{
  "n_kv_head": 1,
  "vocab_size": 7268,
  "init_std_up": 0.0215,
  "weight_decay": 0.12,
  "steps": 11454
}
MLP neurons of a small language model. Each row is named by its layer, matrix (up: input weights; down: output weights) and neuron, and shows model dimensions 96-223. Each number is 50 + 12 x the weight over its row's rms, rounded and kept within 0 to 99.
Before each neuron's rows, "fires on" lists the tokens most often at its 100 highest values on Wikipedia text that the model never trained on.

fires on: "ed", "er", "ic", "el", "al", "iced"
L2.up313:51 55 48 68 41 59 57 65 48 39 57 42 47 60 47 63 42 67 37 36 45 49 49 49 50 35 65 43 55 28 40 49 47 46 59 61 57 66 57 75 63 41 61 33 48 65 48 36 40 57 57 59 65 39 59 73 45 62 74 58 54 42 73 28 44 39 45 55 45 55 26 45 58 27 58 37 49 58 64 46 44 41 93 40 46 38 47 33 79 46 23 53 59 62 31 56 54 57 53 41 32 61 48 47 27 46 51 60 47 34 59 50 45 46 58 59 58 71 46 23 45 38 44 21 55 56 38 49
L2.down313:81 42 53 47 46 65 47 61 26 57 45 47 51 62 32 48 55 45 71 46 37 58 48 69 37 46 57 57 50 52 25 62 63 21 37 45 42 46 70 30 58 51 57 39 52 76 47 35 58 53 71 39 49 56 59 69 35 54 37 56 52 60 33 88 36 43 67 67 44 44 47 29 59 61 48 47 42 51 52 61 49 68 46 18 59 76 58 56 51 53 37 50 59 65 68 43 63 61 54 69 62 52 50 62 50 45 33 64 51 42 46 57 63 41 55 40 60 52 50 72 38 31 38 55 65 73 41 42

fires on: " |", " ", "ind", "gl"
L9.up790:48 55 44 79 45 48 53 32 65 48 60 40 57 49 54 48 32 52 41 56 84 36 38 62 48 55 47 49 23 50 68 45 72 51 64 54 50 32 44 66 44 58 53 46 64 58 60 46 61 57 48 63 29 61 48 35 32 45 47 36 45 49 39 68 44 61 62 42 38 25 33 59 37 44 67 48 63 62 69 46 42 28 76 51 63 69 56 59 41 25 59 52 66 58 42 41 53 41 43 44 33 49 35 25 42 55 33 61 47 29 64 32 49 65 71 70 43 52 22 74 40 50 49 48 47 52 25 45
L9.down790:60 35 24 48 49 36 64 67 20 76 35 46 58 48 70 46 51 38 39 48 28 30 59 69 60 48 53 44 88 55 36 39 51 63 56 44 44 38 70 34 48 29 29 67 43 54 54 56 58 32 51 44 44 73 29 33 18 34 55 40 24 45 59 32 46 54 59 59 62 43 51 56 41 54 37 61 49 45 49 70 32 62 43 66 40 54 60 32 38 32 60 51 42 47 58 64 56 69 57 53 41 40 49 58 75 55 33 64 54 53 64 62 52 48 69 58 49 56 48 48 32 68 67 39 42 46 49 65

fires on: "er", "ing", " following", "ed", " that", "ear"
L2.up501:48 62 61 65 41 52 52 59 50 53 70 48 46 50 44 39 40 66 29 52 49 36 36 40 58 52 69 54 44 50 48 51 62 45 54 59 55 78 47 50 67 52 45 36 38 63 40 44 53 59 61 34 66 38 54 65 43 36 54 30 61 39 71 30 33 55 58 53 60 66 31 64 74 38 47 60 57 61 41 43 55 24 66 56 55 38 46 68 48 60 55 60 50 58 42 35 61 49 33 48 39 55 56 28 45 44 49 50 61 35 47 57 39 48 43 36 55 45 43 50 18 51 47 43 57 47 30 48
L2.down501:39 46 73 35 52 53 64 46 54 49 39 51 36 45 52 33 44 48 44 29 50 34 59 56 42 50 72 49 35 46 36 41 38 46 39 33 70 38 25 72 56 56 28 45 72 47 54 37 46 56 54 51 58 50 31 52 55 46 54 66 52 70 60 58 63 46 63 51 58 55 51 57 52 54 42 51 52 50 35 42 33 44 39 45 70 53 65 67 32 55 48 35 64 47 65 57 45 63 52 53 56 46 54 57 68 60 64 34 50 45 65 55 51 50 53 44 49 29 44 52 56 26 21 42 56 77 58 61

fires on: " con", " United", "in", "-", " adv"
L6.up75:56 33 50 61 45 79 56 39 69 51 57 54 51 41 63 31 49 50 42 33 62 49 53 29 41 33 30 65 58 68 69 22 48 54 56 31 31 58 41 67 65 57 77 52 48 65 64 40 30 46 69 34 55 50 48 52 34 41 49 46 49 67 50 40 43 61 61 58 66 51 51 38 44 43 54 46 38 51 39 35 45 44 60 25 49 48 52 63 57 38 52 61 50 30 55 60 44 53 37 43 25 27 48 25 45 60 43 57 48 43 61 38 50 20 45 49 44 47 69 45 54 33 29 40 59 54 29 56
L6.down75:40 65 39 52 48 57 62 64 54 54 58 54 38 59 54 43 40 61 49 61 56 40 41 70 54 58 57 54 49 45 62 41 30 35 48 62 40 59 47 46 48 53 46 66 50 46 13 90 44 66 58 53 64 43 39 33 42 53 31 50 53 68 43 45 66 56 67 46 65 48 49 44 37 29 48 48 53 55 52 53 39 15 60 41 49 45 53 40 62 62 60 40 65 40 59 63 59 52 55 24 33 56 57 21 45 53 46 55 52 52 34 32 42 52 51 43 68 66 63 35 46 41 49 48 40 56 42 54

fires on: " New", "C", "-", "24", "25"
L9.up1234:48 90 27 55 52 73 43 31 42 57 61 54 54 58 52 70 66 54 33 48 43 49 44 32 72 48 51 32 28 45 40 31 56 58 55 30 67 42 53 50 37 50 50 57 65 30 50 63 57 45 53 39 49 35 64 60 74 40 48 43 63 52 50 81 34 60 82 43 48 35 41 47 54 45 49 50 64 61 29 53 27 43 62 62 56 54 30 58 42 55 56 54 60 36 70 52 60 59 50 43 54 48 67 63 43 68 49 56 44 48 46 44 24 24 45 33 45 37 42 72 47 39 63 52 46 62 42 82
L9.down1234:64 46 28 43 38 54 48 72 62 41 44 55 53 53 41 56 63 42 31 51 53 55 57 58 70 53 52 51 45 45 42 35 43 41 24 40 68 50 60 49 72 44 47 43 44 56 42 32 52 52 56 54 32 44 52 51 41 63 79 39 45 45 61 39 38 59 45 77 66 65 51 37 66 46 52 42 68 35 76 37 32 64 61 53 55 39 61 39 42 56 51 28 51 56 42 45 34 47 35 54 30 55 42 66 37 52 51 47 65 57 78 62 46 55 45 59 54 56 56 40 36 57 49 55 65 56 52 39

fires on: "M", "m", "-c", "-G", "-M", "-m"
L2.up401:47 66 49 69 35 42 46 53 58 57 54 54 62 34 45 59 28 46 42 53 44 52 68 14 49 32 51 41 32 51 65 40 70 52 58 58 38 34 49 54 56 76 55 48 60 52 34 49 40 61 56 66 32 47 51 70 60 48 43 31 52 40 52 64 17 30 60 48 60 54 47 23 39 47 56 50 50 28 48 35 54 41 49 32 35 72 20 63 57 52 39 77 50 51 68 19 52 48 65 32 68 41 45 40 55 48 55 49 36 41 64 51 48 57 52 35 50 32 49 49 44 65 51 60 49 34 52 78
L2.down401:56 42 45 31 42 59 35 49 33 55 60 32 53 34 59 61 48 22 67 68 24 49 51 64 30 66 33 31 35 41 53 60 51 40 50 67 69 42 32 66 43 28 35 48 58 59 46 43 48 30 63 61 13 49 27 73 54 43 71 60 53 44 43 43 56 47 45 39 52 35 57 47 62 69 31 59 45 50 55 48 45 53 35 57 52 41 59 47 49 52 47 46 43 51 61 54 59 48 48 42 57 81 46 47 55 49 46 53 42 61 77 61 39 48 37 45 46 54 38 51 51 49 59 61 51 33 59 76

fires on: " |", " ", "-", " |\n", "th"
L9.up553:55 61 66 51 49 47 52 61 56 36 56 54 50 41 38 32 52 37 42 57 66 62 33 28 47 26 48 46 72 38 74 31 40 55 49 33 33 46 64 53 41 62 32 36 48 58 82 45 64 58 43 56 57 44 41 43 40 47 57 50 59 60 38 41 57 64 57 59 41 65 61 53 66 45 51 52 45 66 54 64 47 47 42 29 34 67 17 56 51 38 47 41 31 48 58 43 47 51 55 53 47 33 46 56 38 48 42 49 34 40 66 47 60 43 57 58 38 41 51 53 52 46 24 54 58 47 42 37
L9.down553:62 42 52 36 49 76 33 62 42 13 56 49 44 57 28 68 46 49 48 48 55 31 40 38 62 46 41 51 54 61 58 28 47 51 58 55 51 49 67 38 57 47 45 48 67 70 62 37 69 50 61 56 63 34 41 44 44 42 50 73 21 50 75 48 42 21 51 54 45 46 50 73 36 72 54 47 68 55 46 56 53 53 32 63 52 28 33 64 54 62 41 43 76 36 45 52 39 62 55 66 53 43 42 36 36 65 42 66 44 58 36 33 43 67 41 60 34 47 22 41 57 58 45 62 52 34 39 38

fires on: " |", "00", ".m"
L9.up289:36 37 35 62 26 46 68 39 47 32 32 64 69 53 39 39 26 48 43 36 60 50 61 53 43 48 60 58 58 59 55 26 54 57 68 42 61 51 58 72 54 59 63 63 42 69 70 59 54 52 43 58 51 67 44 59 49 34 59 53 50 54 41 31 34 71 65 51 35 52 28 28 59 43 50 43 51 68 41 57 51 17 59 39 38 62 26 61 54 39 51 56 45 54 57 31 66 56 55 39 16 23 61 59 53 42 39 55 41 52 50 44 52 37 54 57 57 45 48 64 38 53 29 35 52 50 26 45
L9.down289:60 59 43 36 41 39 71 29 38 35 51 56 37 52 54 43 24 58 44 46 41 52 38 54 59 52 41 41 48 58 61 40 56 42 55 71 38 39 53 35 60 39 51 43 33 73 58 37 53 43 43 51 52 69 58 54 43 44 52 52 33 51 46 51 34 47 52 57 58 43 52 42 14 56 42 34 45 64 33 43 32 60 42 75 47 42 61 41 56 63 65 63 50 32 60 43 72 57 61 93 43 46 65 57 63 32 44 53 68 60 49 70 36 51 55 78 30 52 47 38 49 58 42 54 37 53 29 45

fires on: " United", " of", " to", "off", "13", "'"
L4.up601:46 49 45 48 34 59 50 39 57 65 49 56 40 57 54 52 53 57 62 70 37 27 26 44 62 48 31 45 61 46 66 44 43 47 64 39 53 56 51 54 37 49 60 56 38 56 45 63 57 40 52 20 45 55 25 56 46 35 49 50 59 37 43 42 41 41 64 61 55 60 63 37 64 57 63 42 57 55 67 57 56 57 50 46 58 31 42 69 53 62 48 63 42 35 51 50 42 66 61 49 74 44 43 65 77 76 50 61 50 33 65 47 61 42 58 55 44 31 63 79 45 50 62 49 87 87 58 68
L4.down601:70 58 50 42 65 29 55 36 51 55 41 34 46 51 54 46 49 52 38 37 52 72 53 35 43 48 43 65 72 34 48 41 52 35 69 40 45 59 48 43 65 58 74 71 60 49 37 48 57 61 43 57 46 39 54 35 46 26 60 51 52 38 48 40 59 36 29 42 44 35 72 34 45 65 55 62 49 65 44 40 52 43 62 62 52 39 48 36 43 47 66 41 36 47 50 78 69 67 75 50 39 55 56 41 51 67 46 34 15 69 35 48 51 38 87 61 52 57 54 37 27 71 67 52 56 29 58 54

fires on: "K", "f", "M", "m"
L2.up1505:57 60 50 55 51 46 55 49 66 30 58 55 46 26 54 27 30 40 38 46 47 46 40 46 57 49 70 48 56 33 33 24 49 39 37 31 54 44 61 63 46 55 42 25 50 43 43 64 39 69 49 51 54 50 53 59 64 34 36 27 66 52 24 55 22 52 52 40 45 53 49 45 61 52 41 41 71 33 54 57 72 36 51 44 26 63 17 53 41 67 53 66 67 53 44 50 57 47 53 46 66 29 62 48 54 29 53 52 60 44 60 64 35 35 38 47 45 51 66 44 29 33 52 37 37 44 50 65
L2.down1505:45 52 42 43 53 61 29 43 45 58 58 36 42 48 56 56 61 59 45 48 54 52 35 38 50 58 63 09 60 42 54 61 60 57 39 63 61 74 49 53 35 41 32 51 65 57 44 53 67 69 42 53 45 32 36 65 41 58 38 65 63 50 65 53 66 61 37 41 38 61 62 57 54 79 42 48 48 41 48 38 41 62 69 25 49 53 67 40 58 34 57 56 24 54 50 60 62 53 37 42 40 52 49 59 56 28 46 49 58 62 49 55 57 61 40 44 54 61 36 32 92 58 48 45 52 28 60 61

fires on: " with", "il", "al", "er", "an"
L2.up512:58 37 73 61 33 64 60 45 56 52 68 51 37 47 27 64 16 46 49 38 56 51 47 49 52 63 24 50 52 48 50 54 47 50 56 46 75 73 60 54 48 46 54 40 46 53 42 50 51 61 70 40 51 44 47 70 58 45 57 53 49 35 61 53 32 49 45 63 36 56 17 44 41 43 51 38 64 51 43 36 36 39 60 14 66 29 30 55 49 19 52 47 43 46 45 49 41 54 51 58 46 53 26 50 35 63 43 36 40 37 44 38 52 51 65 30 47 58 36 43 36 38 63 33 50 31 35 41
L2.down512:38 42 54 28 62 60 73 45 51 39 63 40 39 65 49 46 49 49 60 39 53 58 59 60 54 36 49 53 20 22 35 57 35 47 58 31 60 56 54 42 56 30 51 51 64 63 45 41 43 58 48 44 53 70 62 45 40 52 42 60 48 65 58 51 60 35 66 42 55 55 63 51 67 35 54 46 49 52 51 48 50 27 59 60 63 60 52 50 66 35 71 42 43 43 33 58 57 42 58 49 35 57 60 63 66 64 29 26 44 41 55 31 46 47 38 56 68 41 43 42 59 16 35 57 25 57 49 38

fires on: " of", "Q", "-", " are", " al", "ot"
L4.up4:51 57 55 55 41 57 57 41 43 57 43 42 64 51 48 62 14 48 29 34 59 55 65 56 69 55 56 32 46 48 55 46 56 41 56 59 47 27 23 79 63 65 60 66 54 39 63 42 55 46 57 65 46 49 66 58 48 53 26 49 42 48 39 54 03 46 41 45 42 52 57 36 58 48 61 51 54 46 42 64 56 57 49 42 54 28 24 46 64 51 61 43 59 38 36 32 53 43 61 48 50 41 61 54 53 63 42 54 50 49 62 57 55 43 21 20 46 67 48 45 28 62 33 51 42 25 61 69
L4.down4:50 33 62 58 50 45 45 35 61 46 71 40 63 67 53 56 61 40 68 45 50 67 32 58 55 52 27 56 65 52 43 63 33 49 61 41 29 44 44 31 30 26 31 54 49 56 43 49 57 57 61 67 46 59 57 48 49 28 42 50 54 43 57 57 21 60 38 27 66 43 50 58 20 65 58 63 50 67 65 56 49 39 43 54 64 65 73 50 24 50 47 28 25 55 59 50 28 52 46 57 55 71 40 50 38 54 54 47 76 53 56 64 68 44 75 48 54 71 61 46 66 40 44 51 59 55 40 50

fires on: " $", " to", "$", " in", "'", " over"
L9.up1229:54 59 42 45 63 63 73 46 63 47 33 49 59 40 39 58 51 61 43 60 57 50 40 40 24 51 56 34 54 44 47 35 57 67 65 59 71 68 63 40 58 69 31 34 43 55 43 59 55 53 46 25 57 60 47 54 53 49 32 21 85 49 65 62 39 53 62 73 37 70 43 40 34 42 53 35 64 40 55 54 53 59 33 37 40 45 52 64 61 63 57 56 63 54 65 49 60 61 40 44 55 33 46 49 30 93 45 51 32 27 51 50 60 70 56 66 52 43 53 72 32 55 38 53 44 34 56 49
L9.down1229:67 67 53 40 60 58 55 29 51 56 52 45 46 52 29 39 52 55 48 52 50 29 48 62 39 55 40 62 75 37 51 57 52 38 50 48 41 59 65 49 58 81 60 37 23 29 36 68 57 55 73 53 44 43 64 60 61 47 48 40 79 50 51 40 46 43 60 43 42 40 60 40 45 47 63 43 50 72 52 41 33 59 49 53 45 54 39 52 51 60 50 60 53 46 38 61 52 54 65 29 52 45 43 45 55 56 56 46 64 54 44 54 47 50 37 48 85 56 53 55 43 63 57 50 52 69 49 42

fires on: " |", ":", " "
L4.up1278:53 31 47 57 43 62 87 37 58 32 57 50 39 57 48 54 32 43 45 34 51 43 76 60 31 62 58 41 61 59 50 17 62 40 55 49 51 36 52 65 56 50 58 63 49 64 63 47 49 49 61 62 50 62 43 61 48 41 63 59 45 61 72 53 44 54 64 52 35 50 28 45 67 59 52 64 67 50 49 48 47 38 62 39 27 60 38 35 63 43 48 53 59 52 65 54 23 51 24 23 40 44 52 49 39 53 37 51 35 37 61 62 46 48 39 60 49 55 44 52 44 13 28 58 38 56 49 54
L4.down1278:23 34 54 69 53 34 59 36 39 55 58 43 42 66 60 61 43 51 20 47 45 36 48 61 56 54 45 53 68 61 61 43 54 52 71 63 68 40 56 59 83 56 57 47 42 40 51 30 66 44 47 54 20 55 65 41 41 34 61 62 48 31 60 67 25 61 40 66 49 53 57 61 37 76 50 39 53 65 29 35 48 55 50 49 67 22 35 42 65 57 68 54 47 62 52 35 45 48 57 33 36 46 44 50 34 45 35 45 67 50 52 46 40 43 39 51 42 70 57 47 32 25 21 42 44 53 39 57

fires on: " ", "17", "2", "19", "9", "1"
L6.up1233:38 55 54 41 59 64 55 59 49 55 52 72 37 60 34 60 35 54 56 37 48 46 46 49 41 58 47 28 34 55 55 63 51 18 37 39 53 51 37 54 41 51 66 44 28 45 56 81 21 74 53 56 47 45 55 61 59 39 50 60 54 33 60 54 47 49 37 59 78 47 51 59 65 53 61 62 65 55 31 56 54 49 68 42 33 45 39 44 53 56 48 37 51 36 38 50 43 43 60 36 56 42 46 41 31 40 67 31 45 42 41 52 55 52 35 44 52 27 50 55 38 28 68 39 47 39 49 61
L6.down1233:53 61 41 82 44 38 66 47 53 54 37 60 42 57 17 58 68 59 65 33 29 43 36 58 67 44 34 64 38 63 37 51 32 59 35 47 26 55 52 40 48 60 54 55 47 50 59 54 57 58 49 64 53 44 50 57 70 53 33 58 49 59 54 67 55 54 57 52 35 46 37 49 50 64 51 52 39 36 58 42 53 43 60 50 61 60 61 46 38 37 62 45 42 62 72 40 35 37 70 40 61 49 54 39 54 68 62 56 51 70 47 44 33 47 52 46 66 45 51 70 71 37 69 64 47 51 40 27

fires on: ",", "'", " of", " per", " than", " over"
L9.up91:38 56 45 54 43 65 60 25 66 42 21 57 49 62 34 50 49 48 33 65 33 53 48 49 62 35 50 56 46 43 51 32 47 65 41 49 70 48 52 62 37 70 40 60 36 55 47 60 54 46 62 60 58 86 56 56 44 45 44 17 71 48 66 53 37 44 61 63 42 86 60 30 55 43 50 61 59 35 68 60 66 61 51 39 65 53 38 60 70 46 59 65 47 56 51 52 62 65 32 39 78 64 46 66 31 81 48 42 30 56 44 79 48 46 71 52 49 11 45 47 42 35 33 49 42 38 59 56
L9.down91:55 62 55 42 57 46 64 57 62 35 68 43 65 51 24 48 64 38 45 39 53 46 50 39 51 50 27 56 58 53 37 63 43 75 58 49 35 47 51 48 62 54 45 57 45 48 44 39 76 32 57 44 55 49 62 50 41 52 39 52 63 37 73 42 48 42 36 22 36 60 52 28 60 52 55 54 30 53 59 48 65 76 58 58 50 71 49 65 58 59 59 61 57 61 44 61 40 62 49 00 54 47 32 43 69 66 56 52 47 53 47 48 41 46 63 38 97 59 47 40 57 55 72 38 48 42 33 54

fires on: " of", " ", " in", " Two", "ic"
L4.up1037:56 59 52 49 45 53 69 59 44 54 52 43 59 43 40 60 35 68 44 61 42 36 54 47 62 65 27 44 67 55 41 39 65 53 38 43 68 67 23 52 68 58 47 49 30 37 64 54 59 39 57 32 48 49 53 60 45 62 45 50 54 42 63 68 42 45 69 69 26 72 63 53 75 49 56 40 52 36 38 41 63 51 49 48 52 57 55 67 50 55 50 59 39 60 44 49 44 49 51 52 44 49 27 72 56 30 39 49 50 58 65 46 41 53 56 42 38 54 54 44 43 35 44 59 71 50 67 72
L4.down1037:61 38 67 45 59 40 41 53 82 41 59 62 22 34 39 41 50 46 56 60 39 49 65 60 46 64 66 44 58 56 44 21 52 41 49 59 52 49 38 45 60 61 45 50 45 47 55 45 46 44 77 38 45 32 52 51 46 39 54 75 48 54 44 54 35 65 53 52 57 52 70 38 43 57 53 33 54 42 50 71 40 61 56 51 52 53 62 51 53 61 38 70 53 61 53 63 52 35 61 49 40 55 25 52 34 69 33 61 66 63 53 43 65 60 58 76 36 55 56 37 64 57 54 45 34 56 46 61

fires on: " ", " of", "r"
L2.up1320:69 68 61 55 33 45 59 31 58 58 59 46 52 61 38 70 32 44 49 31 69 62 42 54 32 41 64 28 74 59 70 48 38 62 56 39 65 50 30 60 62 34 61 82 39 39 39 74 40 60 61 48 71 48 43 47 54 53 44 42 53 50 45 58 29 44 59 58 36 71 55 58 49 45 29 54 46 57 55 46 48 52 43 15 46 43 58 45 62 54 38 42 45 48 46 39 57 53 33 40 26 32 40 51 43 38 44 40 28 43 62 48 59 46 58 64 49 55 41 72 24 62 46 32 56 53 44 45
L2.down1320:64 52 27 63 41 51 48 44 64 68 58 34 56 58 66 51 49 41 35 39 52 60 55 25 62 55 23 41 42 56 53 49 49 35 70 49 60 53 48 31 63 53 40 71 60 64 54 48 48 41 46 41 17 61 29 34 69 54 45 52 25 44 66 59 32 33 43 60 24 49 39 33 53 20 44 59 58 66 54 40 46 60 50 50 55 46 38 60 39 41 48 39 59 70 55 38 54 52 63 37 34 56 53 45 28 37 65 65 48 68 58 41 41 67 57 44 61 52 44 53 80 66 48 63 55 42 52 49

fires on: " can", " to", "al", "id", "il", " Inter"
L2.up1293:42 57 58 53 39 48 67 54 41 57 68 36 42 64 57 60 32 44 54 40 51 31 44 46 51 44 58 44 50 40 72 30 64 64 47 44 41 61 58 67 63 35 86 16 54 72 53 57 45 68 54 34 57 40 62 59 42 55 58 33 51 48 64 71 38 53 44 61 31 67 44 49 30 41 66 45 40 45 49 51 45 41 55 34 38 64 45 29 66 24 53 62 65 68 53 48 54 52 60 47 64 31 43 31 51 57 46 45 45 37 40 44 32 22 44 39 43 40 55 31 40 54 45 40 41 46 42 37
L2.down1293:47 50 70 50 39 50 71 62 38 35 40 36 46 51 53 31 51 67 56 41 46 43 43 63 41 59 70 57 22 38 39 60 48 48 57 62 49 53 69 31 42 57 59 34 59 40 33 48 37 83 58 55 41 56 55 53 49 72 68 44 42 48 58 47 21 25 56 57 50 51 50 40 32 49 56 50 40 69 56 57 39 40 58 59 57 36 61 78 58 54 47 62 47 69 58 54 38 55 73 40 49 44 39 45 48 44 44 48 65 58 30 60 48 56 32 40 54 50 67 41 33 46 57 55 43 35 45 53

fires on: "é", " of", "d", ":", "″N", " |"
L6.up688:61 43 22 63 44 37 50 45 70 42 34 56 68 54 46 28 51 50 28 32 56 59 59 53 36 44 34 38 57 55 45 40 66 20 47 56 67 57 69 46 53 68 81 45 46 63 51 68 43 51 50 58 48 56 59 56 57 40 48 62 52 60 58 31 15 24 51 63 50 37 60 30 34 56 74 48 53 52 45 46 54 41 52 40 38 48 55 47 70 58 50 58 58 45 53 35 35 57 48 38 54 48 51 47 45 34 48 63 46 36 70 45 53 39 43 43 47 56 38 73 37 51 71 51 71 31 38 46
L6.down688:37 55 57 49 42 39 65 55 51 31 57 57 66 57 66 38 56 46 50 63 64 60 33 62 52 42 51 51 60 63 45 35 47 44 39 47 36 44 25 51 60 61 47 49 34 25 45 39 43 73 56 31 65 53 56 56 61 56 36 34 56 42 76 53 22 59 37 46 36 70 57 37 22 62 52 61 41 39 32 64 44 47 48 44 61 44 34 57 43 53 50 70 64 38 57 46 46 61 59 73 42 61 58 45 52 52 50 51 51 69 34 66 40 57 52 51 30 51 41 59 47 62 61 45 47 49 17 41

fires on: " ", "m", " of", "-", " to"
L4.up1332:56 70 53 54 31 40 69 54 67 50 56 25 53 61 51 52 34 67 51 30 59 52 49 46 51 48 44 27 60 68 62 32 53 77 56 52 80 50 19 54 70 46 59 67 44 65 53 45 50 55 51 31 48 62 57 47 43 56 39 39 43 39 60 43 41 29 43 73 41 50 49 40 41 59 60 51 41 49 55 52 65 65 50 49 54 48 37 61 46 57 41 56 38 42 48 57 41 64 75 48 47 52 46 55 55 53 46 64 47 41 63 40 58 47 53 55 43 58 49 53 49 59 38 30 69 55 69 72
L4.down1332:59 57 47 39 54 57 44 41 78 63 46 57 35 48 38 67 87 52 58 52 41 47 46 40 61 59 48 58 45 48 51 40 59 34 57 58 44 52 33 44 38 41 34 60 52 36 62 69 62 51 56 54 55 38 37 42 46 51 30 63 61 35 41 48 57 55 50 41 50 53 60 51 52 52 46 42 38 61 64 49 54 43 34 54 45 42 60 68 46 43 59 41 54 63 38 56 35 45 56 37 42 63 53 50 47 63 49 30 43 50 57 44 51 49 64 67 31 33 71 48 51 48 40 58 49 43 48 56

fires on: "R", "2", " United", "i", "-", "mi"
L6.up150:58 59 42 57 38 54 44 50 57 71 39 31 46 63 53 35 60 55 49 33 50 43 60 43 59 42 39 57 48 42 46 16 30 50 64 47 55 55 38 66 41 46 47 70 59 48 63 28 57 49 54 49 50 44 35 34 63 32 41 60 45 45 37 73 52 75 50 62 58 41 74 60 60 52 75 45 58 35 46 38 64 46 56 50 40 48 44 51 44 31 43 34 49 54 38 65 54 35 59 47 20 35 67 57 24 69 39 60 54 52 68 25 61 22 36 47 50 71 52 55 49 48 40 35 49 53 60 72
L6.down150:47 34 59 36 60 64 18 46 66 45 43 62 53 43 58 49 67 45 68 55 57 52 47 41 59 46 53 42 60 52 67 33 36 44 55 60 30 42 46 42 46 59 41 76 53 36 52 33 66 60 68 15 47 56 47 11 49 43 51 64 64 49 49 45 61 28 65 51 54 41 35 43 55 18 47 37 38 52 62 33 60 47 46 54 46 48 61 36 63 49 61 35 51 45 50 47 41 50 47 58 56 26 57 28 55 63 34 46 29 53 43 60 36 37 48 36 57 62 41 49 43 42 47 66 58 73 47 49

fires on: "m", "St", "K", "F", " gl"
L2.up913:48 57 26 74 44 43 53 28 39 57 49 49 31 36 52 58 41 24 39 51 50 41 55 52 47 39 48 58 36 63 50 44 64 39 35 47 47 57 27 55 51 62 50 70 51 53 39 75 33 59 47 48 33 47 63 61 61 42 37 61 45 50 48 56 45 49 69 77 41 70 45 35 49 50 45 56 42 34 49 38 55 60 48 30 28 46 35 57 42 65 51 52 77 65 40 51 65 58 63 43 52 63 54 56 59 36 65 39 36 50 75 63 24 36 63 45 39 66 53 41 47 41 32 41 51 35 56 85
L2.down913:63 47 69 61 44 39 37 70 41 66 48 72 61 57 59 54 60 49 51 59 34 39 39 56 33 66 47 37 55 66 31 45 49 34 59 54 45 46 41 47 21 37 36 26 42 23 39 60 64 41 63 77 62 43 29 34 31 61 38 37 51 50 62 76 59 70 34 38 61 42 55 26 44 80 58 56 48 67 57 44 37 43 67 65 57 55 51 40 53 65 41 51 26 41 67 49 41 36 38 77 51 51 74 50 40 36 50 48 46 46 58 54 32 47 53 61 19 60 55 40 79 38 60 59 54 38 53 50

fires on: " was", " its", "'s", " were", " would", " also"
L4.up658:28 35 62 40 46 87 71 44 60 30 66 49 64 46 66 52 47 49 29 57 45 54 47 33 62 48 57 65 43 63 69 38 63 75 45 44 69 53 30 52 39 56 37 59 71 79 40 31 54 49 55 53 54 73 54 43 47 46 50 49 48 68 67 75 43 53 56 46 47 56 53 38 52 11 42 49 42 41 32 59 32 22 62 49 62 34 41 38 61 36 56 61 61 56 34 58 32 37 31 45 43 48 46 55 56 66 49 45 56 41 71 51 47 46 65 52 68 55 50 31 60 46 42 57 40 28 62 47
L4.down658:56 47 51 42 44 39 55 51 53 39 39 70 40 37 58 47 56 63 68 52 54 54 54 56 52 56 58 71 73 40 43 60 50 20 71 66 56 38 54 53 44 53 55 49 43 55 43 43 21 62 42 61 61 45 52 33 75 53 47 77 46 51 50 39 58 32 58 31 63 65 56 51 41 48 47 50 57 68 49 43 49 72 38 36 56 43 51 47 56 57 60 50 19 40 53 45 70 35 52 88 65 49 33 63 60 39 47 41 47 38 68 65 50 40 20 71 19 39 54 65 41 72 54 61 71 40 54 56

fires on: ".", " |", "ered", ":", ")."
L2.up992:42 37 35 45 48 60 55 16 62 67 41 38 58 63 52 45 48 54 49 36 34 43 63 55 53 50 48 50 51 54 54 24 58 59 41 44 76 19 36 74 74 47 33 38 55 63 49 52 50 51 44 71 51 57 27 62 44 57 65 53 54 57 57 46 52 35 52 44 39 53 30 38 54 31 53 41 49 59 61 42 49 41 73 54 49 63 59 49 56 45 46 74 42 45 54 49 65 47 26 38 48 30 63 48 52 45 43 59 52 45 48 58 36 15 45 49 57 42 28 38 46 39 31 57 58 78 33 48
L2.down992:65 26 53 46 52 63 57 56 38 38 42 55 51 56 73 51 57 54 56 21 43 61 56 69 55 54 58 53 40 49 55 56 61 54 37 60 60 33 58 51 61 70 37 54 46 45 48 38 40 71 51 46 33 52 52 52 46 46 48 49 60 36 69 47 38 52 59 65 62 61 51 50 31 75 34 72 51 55 42 65 53 69 42 44 44 51 49 52 57 72 44 74 40 48 41 44 69 57 45 49 52 61 45 39 48 43 56 40 59 61 52 47 40 51 58 44 47 37 52 33 33 67 47 31 50 40 43 57